{"num_hidden_layers": 14, "num_attention_heads": 4, "num_key_value_heads": 4, "norm": "layernorm", "norm_place": "pre", "positions": "learned+rope", "rope_theta": 10000.0, "learning_rate": 0.000504, "beta1": 0.9, "beta2": 0.95, "lr_head": 0.00513, "schedule": "wsd", "decay_shape": "exp", "batch_tokens": [16384, 32768, 49152], "train_tokens": 270500000}
MLP neurons of a small language model. Each row is named by its layer, matrix (down: output weights) and neuron, and shows model dimensions 128-383. Each number is 128 + 24 x the weight over its row's rms, rounded and kept within 0 to 255. Numbers have three digits each.
After each neuron's rows, "fires before" lists the tokens most often just after its 100 highest values on Wikipedia text that the model never trained on. A number after a token or word is its count.

L9.down424:146134137143138146124133125134135116118136111138134123149153114121145144116111124119108155108117144119136110098133117140153098127121125111123148128119134137142117133119131110125132139131131128112132098110106131114137131127164162159124087118073145132133111100132091133115167077105150155122100122090101134098139134127136161167131138139111140128081139181149122129122141129106100165115117137138133152106118140146099147116102130132092120153133136163145138150111139139142133107152113113131152109127106159130131115129138123116128159117150114138137121089139000094154153134102117038132102135156084104130129125122136155143121255123128128121124133145139133109093115083116133148117145113108131115134121137144125135122125153129150144132102118135202161101128129127138070148108134118
fires before: "\n" 18, "==" 15, " It" 8, " He" 8, " The" 7, "In" 5

L9.down65:073159155090136086157140111157171108179105122130137098115137111136104135110132108147140137123147139100110110140123088109146140151100152108104160157138135125111105157099117133135121104095116127141112118114100129124160117153125164124101133106133106163103157102092144133127138152136100134130159091109109087104116165125123112146107137122120133127102115165136131101180090130152166118131107136131080107153097130122154147095112117145144147137106122120130122121142173133160128114113120153156158141087123098116094146139173146115146154126126110129139091126119170144092128104149134150118116154141114134116090115164152109153102059114115120144142104076126107084173119125147163101123147145103078151185184078127127150118090146101157119139102161114130124095140128144147161108131096122
fires before: "ed" 31, "lo" 12, "ing" 12, "s" 9

L5.down729:177075102142136168075117163100136141101156071154151103147134151137127138154150133143115126112133148119100129095146161108101098150121163133108170137174127184128111189080121123160108150181125123129118176111147116155120107109183173101136104158067098144148104093097136191141112088142142145151153114136092163148132109183143130106091168112180106121130117151103123111098123110141146133124148145177139145120147098137161130136132141132112124144143149113098137124144157117131141164130125127177130159128129117149127140114123069090163101108112114092136152159128129071151083118136130159133129125115152143120132103115131112127123113174167137138102125118119119111128149123158142142148131115113095109084126106114109142115148123118050111132075081167090151146155116119125125164173152098
fires before: " |" 48, "," 5, ")" 5, "s" 4

L9.down393:128134139115133184108116136096132149114145078142091119161154127131116146137123108132102145150119135104149099139104135122155117112110116113131122147128126162138084127152096100154146152138117122133119060136143118144112102114126084104171155125053139159142145092103134107101129126116179096171096169135130143117143155147129121122062156130064135108139125200102121154173152148119134140135138098122093121170129099131124128121117136099135143142141134132111122181105140119118152143103129107123146109118125172135158131111174153156123116121103096138138160121133134109157155164125100115155101146087141120130134152104101129099149096055134129093151116105128145099146117107127130098083122104119098130143110089150142140134138118099107118135116134144099138147117130129154079150161155125
fires before: "\n" 17, "," 12, " and" 10, "." 10, " of" 9, "s" 9

L9.down574:152135134116123175150168128107145115130122129138131076123123132180155130146139079147128156104122149119120158162080157198101113130112158131121131127113126108181111120125138154104152156134158131110137097184104087116108161133102134137099109099155160132124156134109139124147144112103144114095172120097082097149163094092141112130144104111114113142183102164112137166141128108167130100122135150112089133143150092127110137151144103173137116172155168102079123108122121091118098105135109130095104092132084135150148109115156147106120149182153095112149111084140139163106130143126121085142094117134165137138143104137117131140103087107097099110118155112109146112099133194125089121116140138136126106149125124115149119151113153136148111078153131136126136138151169085182124111121138125
fires before: "s" 29, "or" 6, "ing" 6, "ke" 6, "ed" 4, "other" 4

L9.down1495:173119169104143175144111136138121101150176151167164110140107113112107134123124123139092143074118132110110140099166110131156125140136162112110116147153091127113149137107138140128121138107116112153126088122152135110150126125204121116126143124095138161136154161127094141098151082116149152118122105095103141104153152073150138151151112133138118152044111178118143118110130114124069121107133128186144143120148144134124131153131159216133095167151133150140110125148135143104149039146075113151149110112160118123135106108146110122124130113061137138114109101172106123138149137131144042135112143152124098123121120124103127156137138089130157115107166183124127131097109062125145131156121130135119101147148124141110118138136149128154138103098107113121172155165117139149107136120114111
fires before: "\n" 26, " The" 10, " In" 7, " He" 4, "\"" 4

L9.down306:112093120128123137127135100158106135088161132102161140150089106149133110092132096108118116135139125119176134135138193170094106131108158106181126118154125091120106105116110139134123183118121112140151122154167142087142171124104124125130177143124139097097143152112136119117112126132099160149087130179167148139106125101171137143116123096102140150132118122154145171141087154089125105136130138101123125115104171112127101125123117099138145147133089139148115098103155110138084122144149125127125145097158136106181109166161126120157171090164097067069141104108091118133172134125119097164097126145116100158114122146109169147149151132152130118184138151124118179094124138139119137137112141133102101162130116077115102119145128136102142080117074120139149147143114152191115134045097091
fires before: "\n" 66, "et" 5, " |" 4, "an" 4

L5.down2023:136097135141124122081093151155150119102079161113107100119093129117173124153141136172152161142093090111168114118109172119121125129120120105131131121134114132132150165129093077120142171132101146125146168111105173145166150070112119097127137157125163120121142131130092134145127146149113106126104083120111111132137126115118148126102144155129131162128111125151076152147100118152106138091150146146122140148153131065078131082157164105132142116075123134135132174134122153155119160135131087166168134162103165110102143126119132085128131147123092120083160114108153075160122156143166150101120136109106118134097151101106111131128100166116114154174134137133101149135124134121135083121122142132090131122137119135132133126106153136122113124129117168113148148112073086062144162156125127
fires before: " |" 52, ";" 4

L9.down1161:130103116139123153122129124113089088139136125097147104121121126110154150132170141134072121121097144122148129126115151146070162149135140126157131115090164131110135117115122136123129145112097115073181127133147136133119063137153125134089147126138135134159098116120119090149085124095127142109116088096116067074129128138068140150123110162164124120164088137134142124119130169154154128138158182130132102162150134136112105166138172149174146158118149071115129115158092145153101149089122153143129123123142134151143117113138148116125140121136100132122093134129141103144110094114162129123123117149124101144131165091115164164169095132144094142116146137094131141090161124101135178161147054136123124094128161122110140109076085156104091149119142122176089120104070103195096142137137132
fires before: "s" 21, "ct" 17, "ed" 9, "at" 6, "ra" 6, "b" 4

L5.down1289:133114120115116128133110113143130135113114122107096081145145107128144097116131116109129178114188132142155151133122134106111140141115163124128142141132133155120103072117152104119145106100134146140111150125104131100111135130152132152116137142121093086085128111116131135122160083105162128121152119170123146135150151138071131114133110113071133128116132155130153142119167163146149168156114145088158159130129147158149122106140161147104112137136095113125159204148114115086154142122155154128102146126171130125157136192143144118129128119139122127094102130168143096087159105158100122095150111120156109105172143154131119131135141111158117139097145144106112128129144157168123073127157128131080124127165156139142136106099101120131095103120130140149127115132099091177133094142131137
fires before: " |" 19, "el" 13, "our" 6, "al" 5, "in" 4, " he" 4

L5.down1884:126139111157150174129137094167127096125135166150117160174100119151147110111133161131175135155124120146121145104125105157132101109116145106126143109137089134124098078108146118099132096085138128149136102121113120147128147106119141135134124152116114139111117161147186109086091102127139133103149102135114104106176089111107154108134129113117179143112148118134112191088135139131121174112117111128132144153128160131090116103106073165119098133100114149167119143083128122121107082138140116119129157100137129138120137160131160125091138104140125136135069134156139106103100125168126099098094154168145133153121156106102108155180142134155124136140151143142138139143145116138152105128083137120136107127105148129134105121110106097129141172095116150090077140167138115144132137110098139
fires before: "s" 49, "," 6, " to" 4, "==" 4, "\n" 4

L5.down838:120126124118099136108222153136144164143128125076122117132150126115139064040088149120131122116115138122104128143087112114136150119075151097122104181141154159150109113096106101076126135169131096161141117156066145139159191111137121103146112144161147128111165123137080148160127123080129119136138132167133130126138146163118119126141113089138089141112138114103118135139100148125144045132146094092113105151104155113152104128179150125167110121168117147140113161129159161098145101159122129104158123121118117149137143112137162150130115162152121142118138124143139114124145100102105119153087135139140111118143100133173118125078120087161150156128099132083128129127114126143119163164156161125108125094062130116108144139086111184134175128093136116137105121106140103129128130134139131
fires before: "s" 41, "se" 6, "." 4, "low" 4, "ch" 4, "2" 4

L5.down489:146150123137130148106172114143091131108121145141123146151153109150136146177106145112141110090070113131094145170144118129142161127139157145111125145144082128087117097139136150136105122100137119167148160126106134137115142141117089151149129193126125134122142123156114109120118144114142119146094123178129117106167139127146110159123106153107143087076144141089148129149130166112115146153146114120120129136074097165109144121112155156131086167168161123121116093102138078129138100124152126111167134123107093146161107159071167126121149099144126133128120164113157120150115112147091128139149118081129101161130116107143130104113110105138106112115152144100106127085133131123138106097078131169128097180165124102133136114170120182120087161159143171091149138114122140139139151141098121
fires before: "\n" 31, "-" 18, "°" 7, " " 4

L9.down1302:124120121145121141131130128118119113112157128178144152135126111118170129130131132128132142139128148140128138172125130116131113117107147113091114148126131152137110131154123143164142127130112141126103097130134100140141109127122170129104132115089146128111121130121117149108148121115151137128154124147106098145142129102118169139097108108133117140135126177143111134129119117131116126124127133126123092127111161141084150107121133146097122122106130146127084112125130137132122108117143114154131104126143141137125126127124142127102148112125135118121128087138000109143159141117147103152155097118098117129122143124129140148128255113154148114110130135160142089127104093124153155126129131095128080128122147116123144139149128160142145134089118107130137148136124113156092124106134121
fires before: "\n" 31, " The" 16, " It" 9, " He" 5, "y" 5, "==" 5

L9.down285:151154148113147126103129111080111112155096166135081115090114180121065159153120110114108131095079157124132079113108112148148162147156121102112129078142124151119139162081139118100092120126160090130138097124144119146111099093111117130155149124116145135144124121093146103123110182109131142112140129136124097127160149116131161163118115128181122151105144128155114150126111128117171140117083123159134124148077096135114101124120122171117136116121204107121137112120153082117124108119150130116133124115113122144126148157181141156160132159114131104145115126114144143176130139140145121069110139157116110121126119168109168133133156129135124135121142128133146125109136121163128095122163137091102116149124128098122145126102153139110141133119137075176132142130177165149153149093131102
fires before: " |" 61, "." 7, "," 5, "---|---|---|---|" 4

L9.down444:105124096154134125157114135094158117148108157144139127163102146105078112081096126175128191132111138128126104134148170145177130135151149143111108165104113140167121134122136130190106088112112144130099135134186137126114140161098171128137136149115163153109182119096139099128164108133105141148148159164142129099137122132144127132104125121092138148106140114108161142155126118113126116107076141142119147174133090083140165123177096093118098122123109106112124124156138091135143137148135070112128139129130127134091159124132135131103110117136119081131110139091179124112128106081108122130085146132120151117148185148140115123135090108139109122160138093138143150084131123122124156152135155085100104135114111115122124072116147142123111118108088120142113093140139152174122159145161147
fires before: "s" 31, " in" 7, "ke" 5, " for" 4, "ure" 4

L5.down1663:109130135139173103140164179121115137106098149107123130156094084135130142109148132111118129132141096097146158165153127142131133143151122122101100185120158162104158135142124123154147152108105128128117146129106099114125158144121094148129100155126129113181127116118129148136113156132100147102151148121117120080139132155132131132134131133132112098084112135092141119140096167094104140175121105119106162138062127206123151088145103119135119130138132110099167149169151103078119140171140128103122096154093134091117118169116129118122159111161134103121155133123143136123132098112132170127085129128139098130132131150155160178117080100106161155143134181135162127112170177115117142117114106153127142157136185108127090159133135154129132154124132102102156085109120145123122126118108123
fires before: "\n" 38, "=" 8, "ic" 6, " V" 5

L9.down817:136131122100105082160159120131125137136153120144108122194107164132113100136132118085128117131129104134084146118105154108106133117115112140151129146169139091100142094116105128115146119135199124128139151093115141138105128136142085116137116143134148119122177179144125111122105068127146124101148141120121117132142130113131102142122102082129131167124112145171129081101137082153109135152098140092096134114109178131121147119163163136173155136114130128110184133140082133073142142123172129126137087121142160143149084087134185092114157126129119109118094139126103128163114139154085178090153134135148115136124185142110118160115104111143091151107122117106091142157149138158167120089139140102117117150133149151145095104106113142117128131145096137151150089101093157169129133069142164
fires before: "ed" 57, "d" 13, "s" 8

L9.down1916:154144177108132140130137147163119122100105147144161198118125174130117132123083115109114138132126119140187158126134149119138126116161108137162114135147125122130104081149097132106090112125104135097135143093130134146123121136147153150063131136120148163131105133148137114085162092109091098137163122111120118117085112126121154078155117167118166154124109150137146149184108160108126128111128162133096141122108120117167124123152157124106153127164151140137107118103091149095116121115149103129112131133110124125120178135124104129140105126167095157152139147132137145081096108093092146122123137128151126112141112141098096163188099129151161066146152179135142134149152132136136144082138125157083095111124146101139125148149121115106154139095112139153100143089150114144154150158109107
fires before: " |" 26, "," 25, "\n" 5, " " 4, " City" 4

L5.down623:107141135139157158156161099127181165100109130136111159148101119067144160078096096141140137105102129122111136119124160134137139100129092123145145120130125128104099180105103109107128104105178100146141145136111099168121121111098092122135111109156134125114135112166130127091095131143118119140146090134160100132147105131127109146125157154130148148151150127109101161141088115130095160115141120156127108135129116145113114168135092104131113139137089096145149116144144172131086108126117106134136124120113138147115076156107191142100081107141163116186144118107136147143093104142092133122145114156126105140117102177109106091106148072153176162125163118121122139126111118143137134121136129132164168115121155117079106128201125131114118109156116121120141138169158131114144153101126102
fires before: "s" 72, " |" 9, "t" 5

L5.down938:120145108135136161117163114116100109151145103129110152133142100112077141066095143114138117127105118108118113113169115165114146133120089148165116105090117142129082153174104149146112148106149111165139169099140144121125117106103126129111096118136143122125110142140131119095152106098115108145133095129112132125133153135178155133125153109129134069149115035115086114151110098119129143147142129142135139111142145128079169121109160119081132139141108117140099132137125143146132116078138133093161119094113120173139086174113131131102119111097113147115094162094079175147119132146111120157148117119110103130090123195112166118168163081119171091124055112124165133099130158131167131127128108142099125145132149180149097099177126140137126124150109124086141168117152137138149161086146157
fires before: "|" 19, "\n" 15, "-" 9, "re" 5, "==" 4

L9.down136:133090173104119101095152136149108109127141155105140178141166150111123122140129119114138124138214132128148126097145087108100109110097133132165076111146083094143118097114123161123097117095114117117140120114088149121095163125180123076120095136101115115114121107123123116118104142137131113137145114080136115112126134139139109114134148125138090101133149141164148092117093112134186146143178119125158145101138166118120110128115133138167157097160104143122127125099140156136106157126110121073128132118133114163142140124156136097150122149146103128115115145111177176132142130115129147109131120154138205107151132192073132096131059144107164111116091117142129109133110121122116156108148106138131122110129125122081122121143097106132132119160090166094109165143076177099121148137150136
fires before: "." 21, "," 18, " from" 6, " to" 5, "i" 4, ":" 4

L9.down536:145117158140163118142114140145117112123153112146157127092143112136158129132136128140145159137120134150126135153144127113122128123133112123117150140117140104150121151177158131141128106136115099108108116149142116141122121099114152129132124114105120125134122124134145135132129118123090114129107141123114128110134102136151157117151133107143111112119116099165156129112148140140139137124127151153129127141093136145131129119134105122083100113177129120113082148156111130110128088121131158112132113098128124115115119160131138116077122125147123099142125114129000080143121139117182063126123098108145096178152134134125161146100255095110117129133141102177134108142136116121105148152135111097122140134111129115111114111141131128154132138105115124179124135108150126109141117168150125
fires before: "\n" 39, "---|---|---|---|" 15, "-" 7, " $" 5

L9.down1389:139118149083108120174137126118107118147122132121097170117140118139128130163141151124109119163137097130133126145127154168125181108142133137113120127114122088110132166100087097106096102170144142097123109150092155078135123145104140093165130125143140142102166114089167136107153141099069159116129117126097167093129108159135070123119125158131117101116116174085110094089106127155155154156143143144130146109121104151143113136127120169163149153162139117135096094132172088111156109102129123117159101117119131136150177138089124139125086124104118135185131144141121111120187128169126111105158122147123117094140114141128109134140114127141141189129114108123153090128154101093087093119143140109166100145112097111121094137108113122112125105138125104126157082149164146101141145090088139
fires before: "k" 15, "ute" 12, "u" 10, "unt" 5, "t" 5, "low" 5

L9.down770:078094176102126103148186099088170144137148122147151135148147118152133106129148113124133112133135127134131132152171125137098164141108131130077125144146140116139183152139127144125162110133124137143132115155117130110083119134119102142130120100115109118107126141158128128134106094186129149112136126166101122137120127167150160127108135150134118128135154117119117149087111085108145115121122090129139186187103142118142140091127093142160121109117145139107148135074104140142169113098129062115127105066135102100147161141125146093125131150124120126108161106126159109139155080127167131116105113116142162123106103116115145101146124144141088163115057122121086095112159155132043130103135152099112122143120120145169178118120132035125141092182122141128145121130090121155126174105125144
fires before: "t" 18, "ity" 12, "dge" 9, "k" 7, "es" 4

L5.down55:167154092131093136115156125114093105131140172111124124095146146123128142080101132134131160141112142136127081102145096104127136109149126161152144141164126117144135160166135148121119175157123128126092107103149138131136125124104148118185154121142157119146137128064135147153107183130090095154146093125132136141110137078146160165118130120137135144137115073089105128137150109102145128119153113160116119161119114144144138160141104088151177151125129140118123117114148111147122144125111102128129105130111145138105107083121138146153065091097103161160109104138071095165049139078125130128086157124075125121135112105114139158166116126137110132153084115110144145108132132130125137154118109089104107125110157160136109135107157155102123133162123149123164115104126134089151145119130088
fires before: "s" 33, "," 14, "\n" 13, "C" 5, " (" 4

L9.down1607:138104082137144153126143144114088142121142098124150167186077080120188138078147152101119135136151146113133131131108167076135076106169142086153109138179125157134131164135136125125100145147091154115118127160131134129141147134112115121122119143135130128116081131114134163089127101146090157126137118142114136117107135174162112136125112154174157106122136121130136142070140129107099101121137143127129138131097139150163113118129121116131153145108098096108115116151137144155096128133157100119119115111127135128149098153147095127145112123131149157154139141158128197107130080139096112185120133138110136143107122153129161129151125090102181109124121118121118113118122124133144114111116136133121152081133149170120110104137116115128136076113151136122146115137117119097118184110113124
fires before: " a" 31, ":" 17, " an" 10, "ho" 8

L5.down1333:131083149168152105122092102121126116110174148140101105147177124127073179145108148165084129112165113124108120112151138121122090149119089151118122113155088139161161200101128135125141115173099130160097175126152113166113132130113171116127098136081136121117099094144161144129083121158125131204162152159131133123087109120143174120082094161120142113168116143133112138113135147163142127116080130143136147119150139133128154156154129147157169148119132106148150152111120129092138167072167085168100160135166146128122126112127116121150098126111159087120096131125119118103120106141187187122118102112117169096075122146077124127167111120140094095156129107131110099097124147139135141135141115144129131141135092119105137115151131135114108097101080127113162097155125124155129130117134122
fires before: " |" 54, ":" 11, "z" 5

L9.down1186:149112083130133119144149170137132128122143130111145119148146105105141128121091116098122177155078144127098096137116162136120098104124149163143137123165082116160113110151149132169144109127115114154103114097123112073126128130103079136123171131144157142150151145106133085145164109137124133113148140139145122048150088142130147126105155150154126148132166094142120128125132061103131127099081112131158126114138154148104137121104101149104118125153148148087133162148127149123106163141150105162120183155166157112130109097117121137088151121167147170127104143135117128132133093127141160131091106144109104120147128136146156102133132154084128119108131132126131153114129104114109168154102126120155109111092121136086132132087093139103118135128130154081091127100150143108073159131161151
fires before: "ph" 25, "il" 13, "n" 7, "tion" 7

L9.down2262:176135162123099184108127119121103116113096123157147132135058131080120152105121107123134121117142118146109115115128148136125116139120147071117093121136067131182141145074159118146123164083158166133110093111145123137117129136197088137136106149102137106110121125129110175112113078134152141110102137082066112094194160105136136169144103152142100112098102186144135137116119144099102147116150104147152168115153135142096148166138187197126103166143103119142121141142084143138082064139070112139163091106144150145174103122129111166129150108101148128097132144170137107107164137136132049143128105165117123135128123124111153131140125117113143159112163138142133118104114134109139113162133108130149125145130113113084133118125135135143142125110120120137117137152100102149106148139121104
fires before: "\n" 21, " On" 7, " He" 7, " that" 6, " The" 5, " In" 4

L5.down1408:163118107135128145142151158138131075132125096116113118124181126095088125118082139123119090107105139078120099183140129157070136136106168168083124117119082113066161157150124164153143115172111124131134147095120114123148138106097118121135099157117103110127130132107106105131132098158094116171151097136137173105145119150157123168111119128171124114137130157119141111132115142107138110126129128099174121138165194201148146181121076155135113155145133099111121095140092142137140150102100089090141128117160117140103112156144081140134118100163176136117169124130099118160083119154124138156094097125115154088107121144100138134097134118138137143166155122144143145102132141137147104154098154143114132115100101139162118115103140106115136131146148151109153138136128113128137145131120121
fires before: "\n" 55, "ly" 8, "-" 5

L5.down720:106159152123105096154120137114178122107143136166138143133161133137096146165106110083131136107159134159163160108137125134139145149079082108121107137135150124132090151133140115140115131182129153135125136161108124174102140124148120118103130084111103163133146105198127140134103108149135126136123089140110151157131104102140140110133102170137125090136141110120150115105121072124163160133117130182147156124157158104140136121099117152122137155116132143140152153129152170123171145111147141133122126146118136147097109142121124106091119144111146133160148179081155167099162094166149121110167092119150127142120135157112096109059135114120114114106124120164133083137148141155143109090138138083106182144151156126095090124165151149124132086096119059131126123121131132106116134107099129
fires before: " |" 53, "d" 4

L5.down1976:113166128115123117122112128073098133173145148179138113143136138172085149110100102105088152163104104116165093075138098128139124140130125112101129139172108141159119132136121119106117165141137082102107072123158128114106057124130126075136123131155123128118074118167163140128147127158110145166099152125118108143153123091148127122124161092097145152144149070126121145116105098128134145165139154142112182150139159083123118118112141126138134107146136140129116118103149152150128121136161142132131107170143107141122133118133158120124109106099128131112103131071164116104137184164185123170125113142085146143098142139119115152097126160109155125140124155128151107122171121116142104121110086123118159138137128120140124110141118085111118115120064147104132130141154157165134147081092109
fires before: " |" 66, "." 6

L9.down772:155151207136148140094167112107141109144071123147111120094148113157142128103134126123111155121123112135150137151122080150088071113144127119140115167115167147134072106130127087167134096151168100129125165108101138107087123122112117140111097138107103159164138159128128118154074120162104157114113145100098169127141124145154111135105127103128162138119109123169112094157142188132134088102093124128113108145084136142053091179136139132153141125137153118106139131159147143146124142077113121119130094125154117147108101122104126130130167155113109124117123152105112158162066138130084145153130093160125141107122128149108143151150151122122099140130089145130120118164119083143135147126141080087149183159132124129121133151112120143107105138131126110161156182127119131183127084114147132
fires before: "s" 56, "n" 6, "le" 4

L9.down767:138126159100117121110120122130141145111170130123121115119119139140121133159141096142089103089096088137107179094159164106122159114136103146097108097171119138179104168174141142145168142105142185147108147118135125135167122168161138143109104095137161110121135139182122117135159102154154142105126121131106120104129149111114194161136146133113121088099129112130101127113161107105145083159111120132128146101140111164123173145127095114139117135110100115130129116166100147136115076150094132082169127108114147152129117143123084127080164099062145116107119090107069151152178124115136123114104139167137172157145102169095090130132175128188124149108124115157132123123143106093175131146104118135097130147155132153123108132154155114130116171151118075133151183159137149129157123148115111
fires before: "-" 59, "\n" 12

L5.down2091:105118147154123124191125128141188106101126174129106145118103110134155146094133175157148146140151158163117135165155149120114086081140118154131141090142095171112169085129136117131130117113129153126102116139126085118154151111123120118151105117145161150096120174121132146105084133123152111133157049142111174165144123144117159140126135095096145131099105147163109145129122168135136128091113107116161130105168124138091095122102094139141136108111142128120101190076123172083128096124085101108133116118121164143134078155144145095114094131116145096092149136120113065134123126116100131109135157156069145178137117106119148122150147147128145117159181107135152129149096139115163123139097117124158145103078119160095144104126139095165163124114126118155114157146103104129131164141137086
fires before: "s" 64, " of" 6

L9.down1244:115133144095122146197143163138167099145159096145130107121124079141092116154094108128135109130181144157148074105138126107136129083123109155115136108149147126134103105148129107103129144119165161116125120100139113114144128150157170123123130136126158149097133141149130105158112122164151132076158132125132144131111107151127130121144118103147132132136087163111091112129151119127137123120094127120110152095125167121164143139155126076120164116122143162103131150093138114146102123075148115124117095129181078137156135104121112128149103117131113136136136072187087117156111169128110119128126109104116118115097129121119109128201177173124135147160167124107144144129146103165113103068118164117120113149157146145100132118126146126132122134110137140155128065169113080121124127148148117
fires before: "," 26, "." 19, " the" 9, " of" 5, " and" 5

L5.down486:128113119096176124158136133163162150121075111132116125152144133145150143141127123115111115140180130128103116115060118166139156099104100115108126114148140126106147113062120095130148120145111148120134141106073135140123135088133145145093112165078089096111111140165154138118092100133110107179131150154110133086135118205143091126083094106124134144170117210162126106095139125154142116126154127126165151157179139126184140118163163167110141097087144171130135140162139169105111134132119119141130171134152115121119142138150127136133126124135110115108114107065093113104118124118110117133112134124118134113178104084134114093099138116158119076118122108131162131109101074138149105144080135159092127142119134142118135139125108131164138158136124132120134163141128094160129101165108136
fires before: "s" 46, "t" 13

L5.down396:130106127174129128083153159177107140087124140101106133135063159127158161100126116126148128107161120078114148164126159124163130124135156158065155146115158164132147128151126097125191140113159162125111155092114152099131178097136153137150155133090137119148144129112092095139126141159136136131172133132101154099189144146131097123094103152117078115176087210135127124170168140145129150102118121116145102138148079132109128117120133112114112103117163119108130125168109119123118143156140087126126093162140146137153114113158090127135140122103103126129135157138133148113108121128135112139133122107140105118106128101139144145148122122152105145146086123146177108103165121123124111160133089108113107112170136120102093112141146155115133115121134105136102125112079094136128128183148117
fires before: " |" 57, ":" 5, "\n" 4

L9.down2075:089106109083148161073125131126174120148178058116158104118131117145153143076156094115136145172139196111154099093136178120126117126152127108131111112135148134136106147098116121169151139127101127116130113144169111097098123153101134114145123159084129152146137101140150119129133138117148142105102137130120107086124164101146112137120158146140147126103145144141123144133114129084153142089137145159163092110077145115128119136125117096112181132125129125115141177086154107144137121155114138157120096127134124135069148122131115137155129161140109098076144122149139079144126109136120148138110085143107125143145109145134142132113121127111149141122131133103122070157085134146127135186101159125148116071132115123121117152121103140123089154130112132174122132103117094121101175124080145
fires before: " |" 48, "N" 5